Weights of a small GPT-style language model, trained from scratch on English Wikipedia: a variant of Muon for these matrices, 284M tokens.
MLP neurons of a small language model. Each row is named by its layer, matrix (up: input weights; down: output weights) and neuron, and shows model dimensions 64-159. Each number is 128 + 32 x the weight over its row's rms, rounded and kept within 0 to 255. Numbers have three digits each.
Before each neuron's rows, "fires in" lists the words (lower case) most often at its 100 highest values on Wikipedia text that the model never trained on; "fires on" lists the tokens most often at its 100 highest values on Wikipedia text that the model never trained on.

fires in: "after", "during", "berlin", "candidate", "washington", "for"
fires on: " After", "lin", "After", " during", " Candidate"
L3.up147:142116099157103124086151105109140141109107126101168112125155124086086141168155120078133117144095104134061153108049112108154125145122158137066101170178103108134126147085125085121089167179105100199101144146126101106155181140111190139143186124104127122109193157096167160130135090107123173104
L3.down147:205136107172186122052087120114104129138081079167175123102137133115122127145126118104131165118138080164175122087154104151136125111141119196134131164089171092110126083139117177137072117181144120128110196079086111194090118130153132121147073085160082067081064062090110120163126176141171090120

fires in: "police", "policy", "political", "health", "social", "statistics"
fires on: " pol", " Pol", " political", "alth", " stat", " social"
L2.up252:119138122117081131114099163113099186150142145100137117094115125147062104115104114124166111099116092107177163119148134196121135158037158146165130178159123092118091061119164151128104088173130121122063161172074169161122200140086079188147130129086104113128099122139080117183105166079060137167
L2.down252:106147058154119154133134143086046149147131086162158124101128187142127130141107120193157088132125153134150118074163124160150194182138160149154125155125122124163162127125148199167131120143124137066113149151067147107110126066099105149087193165121060103141083152080149146169101160059132146139

fires in: "on", "due", "has", "massachusetts", "farm"
fires on: " on", " due", "arm", " has", " Mass"
L2.up70:113185157100189119120067131154147162166109113157181085089119082122125087093114092158102106122192175157119163195112160147177096104131169141113087101154176148175052095165119094127083115068117084098112139167100073152178063124125148132101184181129169145157120131158082098108131070166149163099
L2.down70:121176138179090125117102115214140104152078125135145063166117080099157166160121157127140112129165164118087161163147128123072138149174149125101131132210194149099114125093078119089130150124168131149105080130118065090115147136086071156148113164096144097145106134153138161042155086177164121126

fires in: "has", "have", "had", "having"
fires on: " has", " have", " had", " having", " IS"
L2.up150:127140150169188150182135145138146080125126112132163085102130144131148107116118154082045109151108123108107106141150140088141128096153111096176174170106125083102111129152104124157120108159140075124128121212123113160093077128142255070140109068093147121169128124102163116158102107098105110137
L2.down150:139181173130097108076116167132174162158124146128167129162090112133082105156161182103121133093114159090094160143172132101153168142144086145076036137136167165091096101140156134117093130135136141146113134068120059068159201155088015189116158124110181135129132138131105110140114108123118122134

fires in: "her", "died", "lost", "gold", "married", "born"
fires on: " her", " died", " lost", " Fran", " Her"
L2.up322:072183167121097087087173088087146105110164186123177142099119177132158127123160114153096096162136110115127075118111131135084093089143126078108126134087151124093139112129183167102094114152133121136132123119135146098152198188112099099158124084092125097147078171147181093128183132104086110131
L2.down322:159105103122089100130175104169156146079124143113135123172118130077150105080158120156041141092157143160088143140183110135172135154124117108081153182172111121149165083153113105073106141125141108104212145158169170113076121158128145137154140120148110138154103165156148135105109145130141100136

fires in: "of", "the", "during", "until", "to"
fires on: " of", " the", " until", " During", " to", " during"
L5.up112:118019123120138183095123149118171130156126097133154145130141094095106152115138104098137110113128090164178117180128143172108105160100130175091181145129168136133124134095164175127133099203174132145097109080140133110165181128119129145097083114138143045144085151065095067171152072155100110130
L5.down112:070130131158079131122119175169123137075111129121188138070143153168150074167130119119159117087197129133164155172088130103157110113200119120159133085124128087167136056123130148123123113145108140146077180153124151149127156170147130150142105132083125145099098188136139193081083112120114112026

fires in: "at", "from", "by"
fires on: " at", " from", " by"
L2.up315:125107131102119118108166131153184097124085137139165086122109166098184090115144192147078092172137100123068133135164129123175087172110080126127161114149076087147111154163156159145112166150130163154121129141175144169106127115089108192152137134142189186192120128174074129150111102115158144154
L2.down315:080161150139133144149109118197173132162023124089130099131130075140169131154116123159166124186144079127056134177132173124117133139097138115039162095160082160128131135135104123147161157134172113125177185152142153152135144139071079126142111118042135120095133066073152120141093131152135140132

fires in: "has", "had", "are", "have", "were"
fires on: " has", " st", " had", " are", " have", " were"
L9.up243:140148116135146145131149122153134096170169059134074183117165124151124133117103102122097106130129105089082125118159120096113161083161156157128169130134157150095085175162113108138130119099081123121095179095154115115109178152125133132134165167113186170086153155132084173100156098110104126101
L9.down243:133134132057167147086135136158073134141151110142120106070111117117159150127168113110162119129158108164133185133163129080154149195141189160129138116094142077074131134144086119149189177171134080078076090180090114151148157120098173128153110108079171110163135089095182088122158096209129138113

fires in: "of", "poet", "by", "poems", "poetry", "albums"
fires on: " po", " of", " by", " Album", " released", " gu"
L3.up268:164108147168100173064184207136150091088105189171136114109097114118139150122095052117110048129127133174088148165193129146146134099136096164116138158111090148135135148085097101077113118079112107119132111130155125118174137129141174129152139138177167138117114187083170157187192114152082126156
L3.down268:101076109093100172089081078156135130125094156095146128138151153127160178054113107125101114126126046130081126117086135150154118114154159134158119074109107152145118126194163172180087083097096131146175098147104172152089097124065087126143074134091106157164133123132100117139181127162216151099

fires in: "her", "their", "him"
fires on: " her", " their", " him"
L3.up5:162133091119105115235153143081134171179071187113134100130140169103102154036174136151074103147151151153112165110180082124196151145129092142176133160161100152184165118101167146141086118204176183117126127106156141082143101210154122157142123138115164101104084110095123161127143112106161093126
L3.down5:133077102075107102184115132135159117141167158156068106137142143150137130135110057121132205073135151083133070100139112128127120076151144149116186186180130108074136101092113114142125118108151182162070168108153144125153130207139140126145103115166146087161131124117121131119127116155098105132